Weights of a small transformer language model: 1078M tokens.
MLP neurons of a small language model. Each row is named by its layer, matrix (down: output weights) and neuron, and shows model dimensions 96-223. Each number is 128 + 32 x the weight over its row's rms, rounded and kept within 0 to 255. Numbers have three digits each. A neuron's up and down rows have the sign that makes its largest values positive.
Before each neuron's rows, "raises" lists the tokens whose logits its output raises most directly, leaving later layers aside.

raises: "s", "a ", "t", "in ", "o"
L2.down868:097154143162101092114138126100167075177145153171106155171104136150076082139151084156124104065132138109119114110152142164112185128106169133118142099184155094108105188180115078154094074116094144138143094096120113106134133092129150106098141163152170123101099127162100067059100147178066102125161118092128070132151135139146105184128155136173101121160121192084151128153138109099144102040192

raises: "they ", "well ", "it ", "he ", "opposed "
L8.down1059:129126108171141104107117185103134106094138127136093097132195135182136122107112139151150107063105103160151143128167067130156201173197115159110135163093110106160112110120143124148150153125084147105082130106176149077148111090035188162174116099154133130107110102137078166077077109058091072155157121146187125151134102117113100150077082103128132101118116169140146139149154150154142118119093

raises: "and ", "for ", "(", "with ", "of "
L2.down861:117117093084163178185163130147070072082105132151194156133102105088126093094137149181129156141128138116101078118090140147128133190115139136151100184132110084099114154120098169164116150086122066152104171078160115134155138127147122118196136148164133141073121104129097115094144126137171123145136114168138106136160115085107127086154091160112077131175084115151149119135126112107093130131117

raises: " ", ", ", ".", ". ", "\n"
L2.down1483:134143101130088132135179161117135111137097105124129139157127152141115086162110141150130136116128124159089111132083172131138143150154111152127145095137100164123122157119141125088137101125096115182126117153140169144127128125142119049166154151107148097108115185064132134154123128151160134119125119093115122120141143122128129196143137123155094131169138141147127152130121155184126135162150

raises: "despite ", "while ", "there ", "following ", "every "
L8.down1074:134156123166169170070108121156126147079128123150120165149111153047130109153080089113106127144089161141148105097138153147161112120102161166137154136071149125164141092063125125096140137160140173098164081126140129117080071104120136141123122148109128183140105089140148146208126137148127121100127124101169078102124099144125147157113118117149126158076137089162133114171146138135155121099136

raises: "of ", "for ", "and ", "(", "with "
L3.down662:059105094118101063169153202142116096105162098134145168141124177156098078099176084158116120163107126181094147141123152127111062196101108146131092197151093166116128138108127195071133133126101030131154210107160133111129183054053128130136159040119140138122193103189122168118184082132103082141130116109130079129158085118127131118152149123143147085136150124146102176134097124125088165156119

raises: "(", "| ", "in ", "house ", "from "
L2.down1010:115075124124118128129185112143126090162132092087108155155116130120169110123164106139120167131140149087147175124130081193135115151137156166064165121125089127103092168147135169131119080117145128131143105105109146104117163140083110125115179121132169125112123117106084118130172159122146149146118171080134128130150144118143108091136164133143158161114132151191138127203170175127108094085117

raises: "they ", "he ", "it ", "there ", "she "
L4.down1238:135128140137142090105159121105109170081122095132101149157124135144145183059127136103108113171129101121103170134121140147168147131101172108166123158076127124174119118117108128116100169157110143165099132110152094059087147082098101144156136134116105149101137147139098096156136166101143126148109079117195156147178084099097101171083118111097136120142159114127132117102154166136134142181107

raises: "this ", "these ", "the ", "each ", "some "
L4.down599:124217155114128105152102087202205156035139144159205139124170155112120196107130147136067193118142076082147152136199110131092136123104054113079142184069127120164130165123077168199190143080136066124172125121116207166141079131133152100134094077159162145178123115091111122134092113131103091143083105155165059141101104140147111111146100130169124147084092117154072139102160157101164130167104

raises: "| ", "(", "and ", "in ", "from "
L2.down1009:170143150101115120146143137136103103121122130132083168127143171121162058144126153164131118145186161189152146113136128129154119120092098185087119144122192117096124113151132195140096113106108121071132109144129141150155117156174127157136154122170125191158134101103075125159159144086098131145125144147176163113096096115119152127113155166109142124135174105125135114181124104173119112135073

raises: "it ", "there ", "they ", "the ", "this "
L4.down375:103168113153127135139104137203142146058142143099101169163139122127109160089119073166103128113111087097111156137137168081140137110108122140065113156086064089179125124124148175149164146132157095144127110111105129143061147092122134164173103095177143182143124177140101099099105143133140143161106098182209111109126130097101082133158114122120115153164132170151140176117137152152133103207163

raises: "(", "was ", "by ", "and ", "in "
L4.down884:108132101118127154166087117145080112123136119089172167154161096131114093115091186110105131134130173116128090148125134082116166155141130099126082125061146177084119099096144196139128130108126083122092055109125136168087164162146141089118151098103152104080105078114091124085126075147118129168176123161161134134125166077089159157120117149145162147129142109130148158127166109123125115108079

raises: ". ", ", ", "-", "s ", "es"
L2.down1243:131151126095084101119212127173104122159115052170071047185061105107176144131077093134146138116103131177075067083089121110153095127122123065065118077107083179077157149126139111116149082155115109122130060154050153125092165084139154104085130200126157099110147153124104151135137110131106092116158142076109128152156094158107132121125147138094108187122080088094120089129098151136117075135115

raises: "ft ", "fic", "fication ", "ft", "fied"
L3.down31:130113198152100112056184137061077113126070131134104079092122105121165068091104152146140153151130150112089067153086153129103095142135160092160111106144122115113094097144088101088184131098107154146146056133126173134106122120149113105120117103151113142114109166113192134148112095188162169113098152139133108147125128160116130094157089149185135165135142156167131089124118118068097148120118

raises: "e", ", ", "a ", "in ", "a"
L2.down1324:118117110125120134105118117153112111167128112169144109171113107137106125163136110142112154126103145178113105090143118183083107134116083124111149097115116219097151105127148124150114115146114125111121068161101140169122153095083133126133131144131134096114121100162099116059115099109098079115187079083096140137141116106100107090087153136095143172166066129129172128169115132111103102091152

raises: "\n", "\n\n", "A", "; ", ". "
L2.down888:131131088125123129076171093119134139127166133168125107145098091083162060151087142134159114151088123140131109144093130184157113134092167157076142130163113100080137131165143124120091109146105121143155121110141149165106126111177101079111156140114145137111136118119076132126148082167130164151151132153159116113111119124119118113191129135075123146145135162086178117130118143214076149135103

raises: ". ", "in ", ".", "n", "and "
L3.down1234:116139070141120153166169122191094076141114070168094119161112136092157117151203108115105122151113157162128118120094092157094138114134103197097126112137128082071104139079132166104159095078156120155183111142166156108122145170114129132114152086157146157106154123084052102145095100097110131103130155150093073158101109195093111116131141177130103168164141132144134133136081183092111129131057

raises: "in ", "(", "to ", "and ", "in"
L2.down288:117073169091116150183180079160099087096103139132138135148121122093133173072169096154108121111153149168184122106145124129123131129152165145122083154133145121122093170131143156126085075131092122163104089133109083148157136172156136132123128137121094129124131073121047139158151111152117147121119134164131126092120091113090106050166099152097165132119118175155133139145165093110095113108104

raises: "(", "and ", "| ", "|", "/ "
L2.down840:120096083080124142177130127141139112103113123136109164119140116092160116133172175134089093126120099151111134150143165174184132187126127104081137149144118117086080145125148135144137118127098129159136136153131140134173138144149137137144135093138081126105114113116072114152119147104080091157127138181176139128122130127090138162121150148131171174127117130153139128130124187139060142109143

raises: "the ", "(", "and ", "it ", "a "
L2.down1228:156156126160117100118145111140092117081149128179124191124135133105110168105095109167127108139129116154119148114150128091160152109143139085079138152102082075155128106095116137157085075106126077126125120086151154158103180110111105129145147080170124179091100132164111134091124113090172101122126128193194118146145142124107141167146129136096131134179102137114146156148140113137117145152122

raises: "-", ".", "- ", ", ", "in "
L3.down938:104095134128084109110141178185121137127110128132045078192103083102165085159082132151131092121096131177084101180134142148123105134110163128096111108129088169110140124145128190095191135161110103131122099133109185072065188103107164077156173139116180059131121157085064134097140119127113121089157117096100152180117133129147148158186123154102122158071141120095121094079139126113141139141100

raises: "(", ". ", "B", ", ", "in "
L2.down188:138129088122126109135166144099079165111099074193097127148109116092154074130086100178134095137093134150121082154108165130130113123119139167031107162168108143080127136089131144094118091186133098121139116120135133138091203149104140128110134119109164115073086107102079160136137084135112164155079100134117125126095125149136177144155156103130078107138115104117105116151120133116117132115069

raises: ". ", ", ", "\n", ".", "\n\n"
L2.down1069:163089116104121134085137102123112141103152135133084095162110098087175114147100135167125111100098154145157101141101164115139115123141156148069111113157116126084136104133122120114105142179106111167146130142136146145138123103155131083108098169089160071111086133105064189138129051098132168141103124112119153092091127165150151140162126137124136142151108125145151124113138123137107155168118

raises: ".", ". ", ", ", "-", "p"
L2.down472:144124122130087205123169135128115090138072101100149111169125144137148113147106156103140095112122166167121089146078147128141149149120145118080116103127118193081103180154165140134134108093130101124139083152122180167171141103139112107142134145145156122111121139069077117136122091135121114109149112097131123126108134105100109142180130140147120138177101144147068128134134146136113091150136

raises: "(", "and ", "for ", "by ", "on "
L2.down1019:139109108128094167120186087172136081128055134080065098152115106111129115155151145126110171127081073146094099145121138165189104121125138152143114115099065141092078140118141124086120128093107119095127129138130185129142129117090104160142141121190099116142156116127091117099140101151087063134172143124130129146136164083103119152143147133133165147157136199180107149143136112128117112087134

raises: "fic", "fied ", "fied", "ty ", "zed "
L3.down1456:146142142146136160076150089124125119157090141103141094106083143165151092137136120126106129194157143115128144160193133157136178108113136094108147145124166154143096114159094082099094094122157163154117094181198167164180122131144170099142073161172137163134147138127165141157139178079102157156086138080137127142100163152132079128119128141094132148164166191116150125136185123096091149131175

raises: "in ", ".", ". ", "(", ":"
L2.down91:058076122137103101164172117147108089141172125094083108172126087124132108128105150110104177128123086114096112134098164128161094111142160144094062089104100210115098148112153126123140118098103099144123144171112139148116138098171083126107096151119143166115104128119087165161098128133131084156158132106128179141100074128129103154125138123136097131110126091137092215143072178126142128132129

raises: ", ", "-", ". ", "'", "."
L3.down79:143119167136128085079186137175131135153082154150148097156124090127166091185091106107167054158118124188192101117126153176123151085110129162045149096178150136138148158089112124135144122181108147114206099155106153100109113113137184132092097111075171161125102081126117091161152152095102168145097110121139110121087124114179111123153114135155126175078114127162134043137064140098097137167156

raises: ", ", "s ", "y", ". ", "; "
L2.down755:164127126080133171084128108175125084119101163171109121152071145080126088080100105173152144163110125113144125131114131126141117145119118170086163111145105171146172135098109082120137141107101145096142115123145092102168151127131116087134164121089155131104102148154160096148153115159122129097183116100143071172090120083106117119165144121127118142166080176128163149162103168113102133169137

raises: "whether ", "why ", "how ", "the ", "its "
L8.down479:107131073158160159167106129101059121140122112134143142164137128139170129099160177136104148120129137131141185140188145097146133111168087123125168140099123100138123181116147120145110145195149112153119110101119095144114127121117117150131125074119149209116108158119183067121141144096127118152124097124129153109038106162172172149118084166135091128149117064148165087141157154114128153138112

raises: ", ", ".", "\n", "7", "–"
L3.down675:153139169112094074119210094172090122135177137179116115134120099059168056149129142127165117142144108169105101131142127139177112172147159143109111119155149107065103060158134134181150090155119156193136148164108139131143120152106130095097115154114130128088097121125146173105092116164108125164166126097169136191121108135123169116097149183144142150112134087137137151069098123150162107130091

raises: "and ", "(", "in ", "/ ", "E"
L2.down580:133167136136121229156139114169114059151161146147138135163131163113150101107155109129162116143099141178124113112112110166137123167153126183096174069160109103124115149117148190107111077103129120142122099146144165155155155149092115095130149132142083109133123111146133127139152124114122134127117109168149164126129127139114123158116164125158125139104168090123128151152176133070107071109077

raises: "th ", "7", ".", "–", "8"
L3.down49:136157159177074099183214095174099142109179119168080149141154120094113063161098139118111138172138098127097079154135104198219069180130163140095157108139127136092122134137130088164120105158093109164132149183124141107123127175126098065061114155180129113080087135126128145125112137156104139172146142074154132132115124144160172164115130171138093164098122137186186139106143150115169114157132

raises: "and ", "was ", "(", "is ", "in "
L2.down696:136088151093161115180128111081041078142125142119199099079109144067136125098117159132141136122164124194148086120121107110111142111121123130111084151109145178142202094140097203151088109152091078114140019119086157137119144153137090093144161152149131111141123064119111185109178100166122096108157093168146091135145090106098159132123179076132138171172148072088092151143130117104079086106062

raises: "(", "from ", "(\"", "and ", "| "
L3.down545:092134116123162129138122136120111121085125154145053149140162145144088128091187111068101169041193099160132176128145118131078130121107065144103111170062101171118180155069094136158149080113147151105110069132116078155110169178147085145181119096093124191138136156072111102150122194141136088151165149149100128139120116153101168161100178124144108126111180122229118152134176098106134074111120

raises: "(", "of ", "the ", "in ", "| "
L2.down144:149160131144105168138176155151113134062096152138103198162157162162159125117091143099112130176100125091167126109134116159121093147124114177094098138152117111113062170112173166127115114138103082149103090140145138134122097150120150135139171120159104159133113100138126140136152139123100149133091141177150179117113135140132169131134171130146151143171162103134113124143118147109121054080106

raises: "ers ", "ers", "er ", "es ", "ing "
L2.down681:123120130095126132098084120146166056122092169092138085122140150143098110157102098113100117093167147115094135111090136155148135083197092095159183132098161146113169168131131102091184070181079143151106152094126147117118165121132143129156179121139187117097092146158128110127114081122116118099125120072104140108133128191109125117132169136135121137194090201202158135183157125113159131088136

raises: "\n", ". ", "\n\n", ", ", "-"
L3.down611:166130138164066133113139146163154109119123130133100115151080114160144096138100154164171123116122095153153104118170120148106126126131174080092124120154147130099116115142072155147119114164107074183150123145119150109105172145107163073121079129126109142096149103127095160104120133114131168157103086141077150145051140160144155127174143146089075162178174131157094149111096120142116086161088

raises: " ", "| ", "C", "- ", ", "
L2.down583:100123150119078168132127128106099115073067143081083044124119117139108075153181198111138133147092136118167151131103132111156149127130103187103124123138105146095086172043109174079144086195114076130166102162108157177104069137161136147116209105179131113122153172140056171103110167128106134139113136116158114093083125182112150154163094159141147100146120108133118104092083126103120067117126

raises: "and ", "or ", "(", "from ", "& "
L2.down881:140098094114138178135141131118057103119086129128101127177154107074166105115129150114081120121159162132114102121138139148105125172088091146078070196099144129130148147110124223159126141166131044140109074137153111074166122144115106176159136148100124113166088097096127195150110129113127094180095132128114157143134108158109151129116150144127129145153116083161119135142099133186079166126107

raises: ".", ". ", "\n\n", "\n", "au"
L3.down1022:146088119141101101123178090176119126162144105169054136121123097086204095136119134087113113107129120148095125111113125146112149137137149178099107079108102092075063108103167105132151139139118127127156128142163125098106107131166140063132072081172132057123186094112119118155087090119108146153142166102109095156099136147150116117126119151118052154166136152158154088129089149143127154172133

raises: "and ", "on ", "in ", "that ", "& "
L2.down1142:069152147146085163112127101111081105127128100149108139114144120082165140082135158145089135165131128123162120125163075101170096169157162113084111167142144122149097163160190139134127136150149118077110117136105200154112110102078148191161137133214117177171062074090161131197091112103147078109104136134118186098174114146052184147079157154108142154105121072122119143119145108156099105115114

raises: "e", ", ", "y", "es", " "
L3.down61:150115113133097130040172124138108124174104145120105020109111130132094088150116170124173092149123118188132058135118107160107113157118158138055112097147154168093127143101176042097078106162153171131119108171079113162171160139108156094111119162132104180159156127127114113171161082173150181126141098135124129154099129093128116134167090146122109179136089127126159133123113069152137126145122

raises: "y", "ter ", "-", ", ", "leg"
L2.down767:113130124139116101135119162178126115162119104094077119198132099146164109130115135151111145131152182164164130165130121119089093095083162176102148096167098189075113130135201143153076139130100119089146058175113090098154102167130154147101140168116166123150141097137135125158171092120086131100117153077139092097094093118116110115136116142115120120197075173145188136172176113116103178164169

raises: "in ", "and ", "(", "on ", "at "
L2.down859:115094122123126182189179103120031096135112132144196109176096112112129128150088117162105103193144056179147140069186139110148166130120159162093167169121157151112140102137135187165053153158112130116130112135140113122184213123163161091152077164153125149135107145038114125105157092134100142072134137104134100146095152103101095117124090148101121169138124097158106135099113110127134118122119

raises: "(", "of ", "|", "who ", "in "
L3.down374:149169113135097167201214148158138157061077162123015176155158171163154141102110120096105130161118078102101164137181162150162125140078081131096090121142078106134122147092140174089102095131091114163054120139196131168106092089135129139152171151165146157137117100148067170110142157142080140117115132188170171091117128155153183152138118190168158106162188131159093150120112131169079126054096

raises: "in ", "the ", "| ", "with ", "("
L2.down811:092187080111119150169102077167079091078106127145086152158125105067102154113127154150115144146128159152116163112129112153146112124104111112098193124085145167117105144112142207137085097096180165126105121152116165183130159128123150141162145069160122115112103147126135123085132153160097119129112170145080088092157118158061121142168140168106106130115167142151103160155107117100134114124124

raises: "(", "| ", "& ", "– ", "|"
L2.down1343:141127117140147215157128156154134124118141145124159121129122120124102053103181142104104177109153115166141110137106117139180071144161131152077143120116100142125105104123128143141141073113124087128128167101121090127097126157156100084148146110112081140086101113092092122132117172119086139135142086185175140154144096140057111153084135141144164124162122115129146200134191086174136152089110

raises: ", ", ". ", "–", "'", "e"
L2.down378:075096146108083131073187055120140124158136110133153073176110157120126122148087157091133107153095109167124121099122149128126126090125070089113135125148102137051124143124088124154157091138103112158128091143070117127185194120133086070120148161105143116107127080124061152081129097147096174140167131116132126147076094068115112156148120154116097167149109123158156087125136126146112155093170

raises: "of ", "(", "with ", "to ", "from "
L3.down850:130203133128140142206140144134099105034134194141122210167182201170130100152133129145089136168106090139112146119123143167143099151122104150116130171145113135125125163128131175123134101130119081167077157140148153127122133143122140146111185119156154202108074127115093185120180140122101110127120158173118107092123120157161185154124184151124184120107159108144083150125136156133088060039096

raises: "–", ".", ",", "6 ", "7 "
L3.down880:167116153131112081134180137196111170113168118196030140163127109108145090114121118095148141096129099148134089148126172202162123148134186148093107145151095096106098142113161105099114139169116154179113134175154145113112142151129115095083087167090190098092150104152111153159095091158102134183145149105150119174083121138160165157122085132168083173102125135152145125066130155107133125197087

raises: " ", "-", ", ", ". ", "\n\n"
L2.down849:162123140147071118099124114134180145119089114142097103123103143137138160162082162212114136128157206100124106166122132121161105131103188126103142084168143146095120097166138110132044192153085168178158111139136081138141097160146123100107134191122140114119187097130106152124135136097155159153144140175166149131084181127145108151141091125113118113183129160110158147115130172183144155181144

raises: "(", "and ", "in ", "from ", "S"
L2.down1:143156092092106170088192088143083092133100113127124133139161159106151062109147116124084131159146170130138112204124153136110100163118102121099124114066148122135126172157153200129103133209120057140107147097139137151138154135086093181120189116124122067140111089166103178138136123100093157130140100177147172151112099151145129114127153142130142146110139147121145099158136098129120138127086

raises: "201", "200", "198", "199", "202"
L8.down1250:106186147162075152125125091123167133172135080161121153109072192104111147115168121104112088156058098101092091110097187175187125146174141204135106102159119071169091141158101112125063123178127156128150142136150105120163182122130069120130084149117132126170170154159125084101144115112096131105140143142136097127133102134026127135122152095150112177136146132083114162134131097179102144140112

raises: " ", ", ", "\n\n", "The ", "."
L3.down1138:108169167123100152121145144091116152055140115132101125165085112109120039188087147144167115154148178137114182110129158131119108135124140199094141147196116151095116138141155165109094114123100067121112168118132164156083134126168165070148139102138154111092158111178120168114161071133161169180053106166129109136130087127135152156173142078117135096160074117130144122121112176070115100120106

raises: "and ", "was ", "has ", "(", "is "
L3.down997:129097169104099117153171093089042070149113137105185107096131129068114115085127170138134110135186087201143099122135125107097101128103104143120097149113158122111137079146124201152120110102109069100144056133088115136134165137119072081122166172122112155157108085141085125091148077125134071099125073117180115173138104159079182074117169111121134160150128078092092147108095102127124086139091

raises: "| ", "(", "|", "c", "\n\n"
L2.down1519:138123115155108160124136143178076134112109138117012098094140129098106126148120118169151147168109081153111172143112129127163104131122164164102113128152069120102060199136110163153107140122135084160117130130197155113099166148161109113129196161128124139108108111071109128120101134149085100134124102163149166113097145142157124126134156127103131140151158144134058142138165115118115096135123

raises: ". ", ", ", ".", "-", "\n\n"
L2.down1490:165148118120086078064103142095101121121057129185184135166159123117162136190106120163176107123126152230124132123134114088115111125108132081059174082122129171096126117154160102119145075155138120145161071146063144122085168162142106079110067167143147184101181162103099123146085099153130180195128148093118129152100154120119141119158145140134124126088098074133105114092071122157109100172156

raises: "e", "es ", ", ", "o ", "es"
L2.down891:152116173163107150075129112163093105193135083116096055116136123174113094129094141113082109127082100150083092092109132104117121090130147159047182127150130128107147111118099065077169139136121140155170149111127083133106155120113142143102124127097083110158084138123177152103144148110106099152114120101124129089114158086082099156111166126113104113180110181119116128145111136150107175130114

raises: "and ", "(", "number ", "\"", "– "
L2.down1322:125142110156081172200078077114066067119168178104086176119218066111099140144132162165113102106159117170132158117179135155178164123163118092146109090181091125081145165147084160134119156084128164120142155127147082102150137150078096137108117135136151142073148102121077135124158103148175082145125106150154128106130167099130116132160132152122109118124156086153109149138153108124110141100122

raises: "of ", "with ", "(", "and ", "from "
L2.down390:162138166106152126125116104174131119107057164140060164185151178171158148128116159112117119157143149125158133110115088126133103163105101195098108129180131145159109181154110143104122128119120107084122124094179132114135166123111146146169178102153191169094142061115141150088191107108113116164090133163157185077099188167144189153166150151127142138135162056123096123136140158121099096114091

raises: "-", "str", ", ", ". ", "qu"
L2.down1354:159081150170141103084127127148125156150084143191178079173138074151124092179116099207120106089103087145138127161134099146128160051126130115084143105133189170155155097126103084172136105144126129141174099133083152118120084101117166122132097131062136124099121121132158142138160106109145150130136102140124126127077159134157095149144084103107084130146128092138104037185079116124094167153155

raises: "to ", "(", "and ", "E", "S"
L2.down1352:164145175130129158114104112135068157165137104059079134135159088130168076143102196136160106159142135185098138141125130097103135129157096119089103184166186127065140171101073198142076125113140085165149091102091117149124175121108085093121159137095129128121122116137125166121162133060129144134153105184165142151135149093112149177124148142129134110116141089168131136119101104164131173108071

raises: ", ", ". ", ".", "-", "/"
L3.down772:137096138135127116115193161070110130127103097186079127194147165129128100109110118125142103119100133191081133133148135078146172147092110153127099059138100147075097096144134135171137080136142175152141090146121128139120142165124116088102114117110169080107114128098123132075109112150060101194178144056117073205125169127139115128176153142176043138158095139160161115121070149121086149138123

raises: "(", "in ", "B", "on ", "and "
L2.down534:075074108109096116154151110135035136137087143156140115153119148138130088171104131096136123165125118198098084123129121153097141119135126143070131077141097149085143135121119152137106128156105109125116054112135156155162172148129101112128153182148169126099131113096130182131123127103106091097154155139164147129071107162128136124174158140138119167179104108130125096121115117115099117150156

raises: "and ", "& ", "in ", "(", "with "
L3.down1097:109151149127092095158176109135097134138095143126080132159129103101124115163103137143095094129138161065112067102145163107133134183147129107081062141163179163118138105125152158150099110160125067135115085116157152152110175065136138167133146151157153126123094123111095167184150085125098119165121144139151142137094142114139158170113131154129114119135127089134122147106120134117099123129078

raises: "(", "and ", "in ", "to ", "M"
L2.down1241:156133138101110116185128077117061092146123150138172104154125110073136118109124151156158111127166152204105102125132132155150110156157127135074119161102122104147106100122114160154124109164115094108139060140117136163147169147148092121113122129149116080132113062137073123123121080122092119095156136128162090165113132185126136151159179109146112157192090096109152137135095103096093112141055

raises: "(", "in ", "and ", "to ", "c"
L2.down970:122117108109113125099148081127121120161066092134148165129163164131160118092121113159119125143118107178187111217120187160121136167110136143093099119082122132095135161109159179125174120156151076090150122114137134127144189131124073163157109110088141097151131085145063177135140112067122115165116110100143100139093142126129148142131113116131135157126088086144097119158132112127098150124097

raises: "(", "of ", "and ", "- ", "in "
L2.down1350:110139165163136168148168152153105097123137111137054159155165114147100100106109124123113128138124119240167148119151161102148095157177086122099101114162121171125102125098089132118079121142111104106116178126157209151110144150116181150154131116161111114128110116100133129124092133141110097148087108104090109117131127065106163131122120168156159097140136147115147178112115146165149097113127

raises: "(", "in ", "and ", "'", "on "
L3.down166:122156103124124113193151115169105089111108140140144127115150136142135066151141137140137116151178180228174096161119113115117167115086133147082160113110134175104140195110138206164083139133079096174139099125185142139134159199058091064096150203150130140107127090114104112171134157119111123162107113085156117140135141131197131090098096137132116120113133095089097175111182142111158117105139

raises: "\n", "\n\n", " ", ".", ". "
L3.down593:149082133087097099091172115144132170120182130205037109153093125103175094130152121127153124114082174132119106147112153173157153135164170136100094152161098130060100102158156138112095153161089100183130199120192128112124152105136143072113101138092150085114086112090104206096126064142156106132166146125101102104115107161123150130135134181082084160133108114117160148088162143180127155163097

raises: "and ", "is ", "(", "was ", "in "
L2.down1478:150082146107120126148159114089061086135086158116202094099132134081122123109118154120109127104160152214154087102132132070098123111100100121138074156125176154114172068123130204131053080158124076137144018131086118160140158156135078112120152171137121101160115091143089153106141075131103086101139119150163078178164109117097140091136173098131142152161106074063076152105122108104109108112086

raises: "(", "and ", "| ", "|", "in "
L2.down556:114117084119129163171145089164063086093117163141108151125133128085135132137145142114153143153149157207169143162168100132133157134105116140130108110135130147106108098107114192152093138078142136171121105102147151158154165170141154132130132106153106114113097127100072145147082181110116145139145098166167130138124141160139156103155169183142154123126161141137092141162134118079124086124139

raises: ".", ". ", ", ", ",", "–"
L4.down455:131101152172110107137167108154112137136154134138098132163167067092152107139082129143119142105121089133107070113119132142176123151136113175131127101142120130097140119153136060165105124154120085154171126165116132133100149122127147090109071174133124110139106121121167138080089116153123152172134083081117154170105115163079128142093112149128085147118144121169202108082164157159130105176122

raises: "in ", "and ", "(", "as ", "of "
L2.down1244:129085144135136166162160116090101105160134135120161147152155138085160083118102133122142120143154127166104130104107134150112126149077145155065071149141121149115098143125084161138096121131114066132140093119134168134138189106109092142111161137128156091118110114114090180124160072157119080137126137088130147177112098107115114162135154145139153123153111102101117126154080129130078121131137

raises: "and ", "(", "was ", "or ", "in "
L2.down497:115081146115130128168145113084055089145124120108187099127123123075133110122096152111107096113180153189129068127145116094142112136120112135111072154113113196138204091147083212120100110125090083105140014148087136157142170127117085079121172158141124119137120092155109170100191093162115107107142097165160090153140090121098157125093164087114145152153120074098102130133121130110090103118077

raises: "from ", "by ", "for ", "(", "with "
L2.down150:096092107161073115150135087160120121153098111111088170146148144072147109121174146166115104108139124191162140153125108184141126181140126139128156146145097162083133173145128140153152141108100043089146189084169153149138099128093083150133174115149141165146145186115155150138179131107106124146100102171159106178152121142099150076118192110125141175052172097187099132145163120135076075119110

raises: "us", "-", "str", "wi", "'"
L3.down982:171100156170133158109144170116118161142116140168135090130138092098123078176083122200150122085089146136163176149109150104107179049129144132069141079173175131127139087163131085167108115137124114135153099165105149118092097127120183129136141140059145122098131097112131142118120116116167152145110106164155146124117137160172127166146119125150120143106116064192111088163060145121090153161156

raises: "s ", ", ", "ers ", "ers", "a "
L2.down930:102135119123130137107145150167107125161084124120094127156077150130135101144100142150121155169119142093078096188128082122115117101176080112117182164168120171079141112154140095112152098112117140138126161118162168122131137135118133080135201069089164080116144127117171153118142144079155069101134111103063137166102137186153129178198162160164121125146114216147141142173106137109132145112127

raises: "of ", "from ", "(", "since ", "for "
L2.down646:117118162118106139148124098122146123027164155147132186129167157149129145157104149120110155158153077079136107142115117152137109156100096046121079161138129104142106191146128123106050091095135099146082113107198140140181159095102146159111158149203134137081090091122166162153195147154134115104113153155131137051143101145133180145157165178107125173146126111153139169122159128149106091114089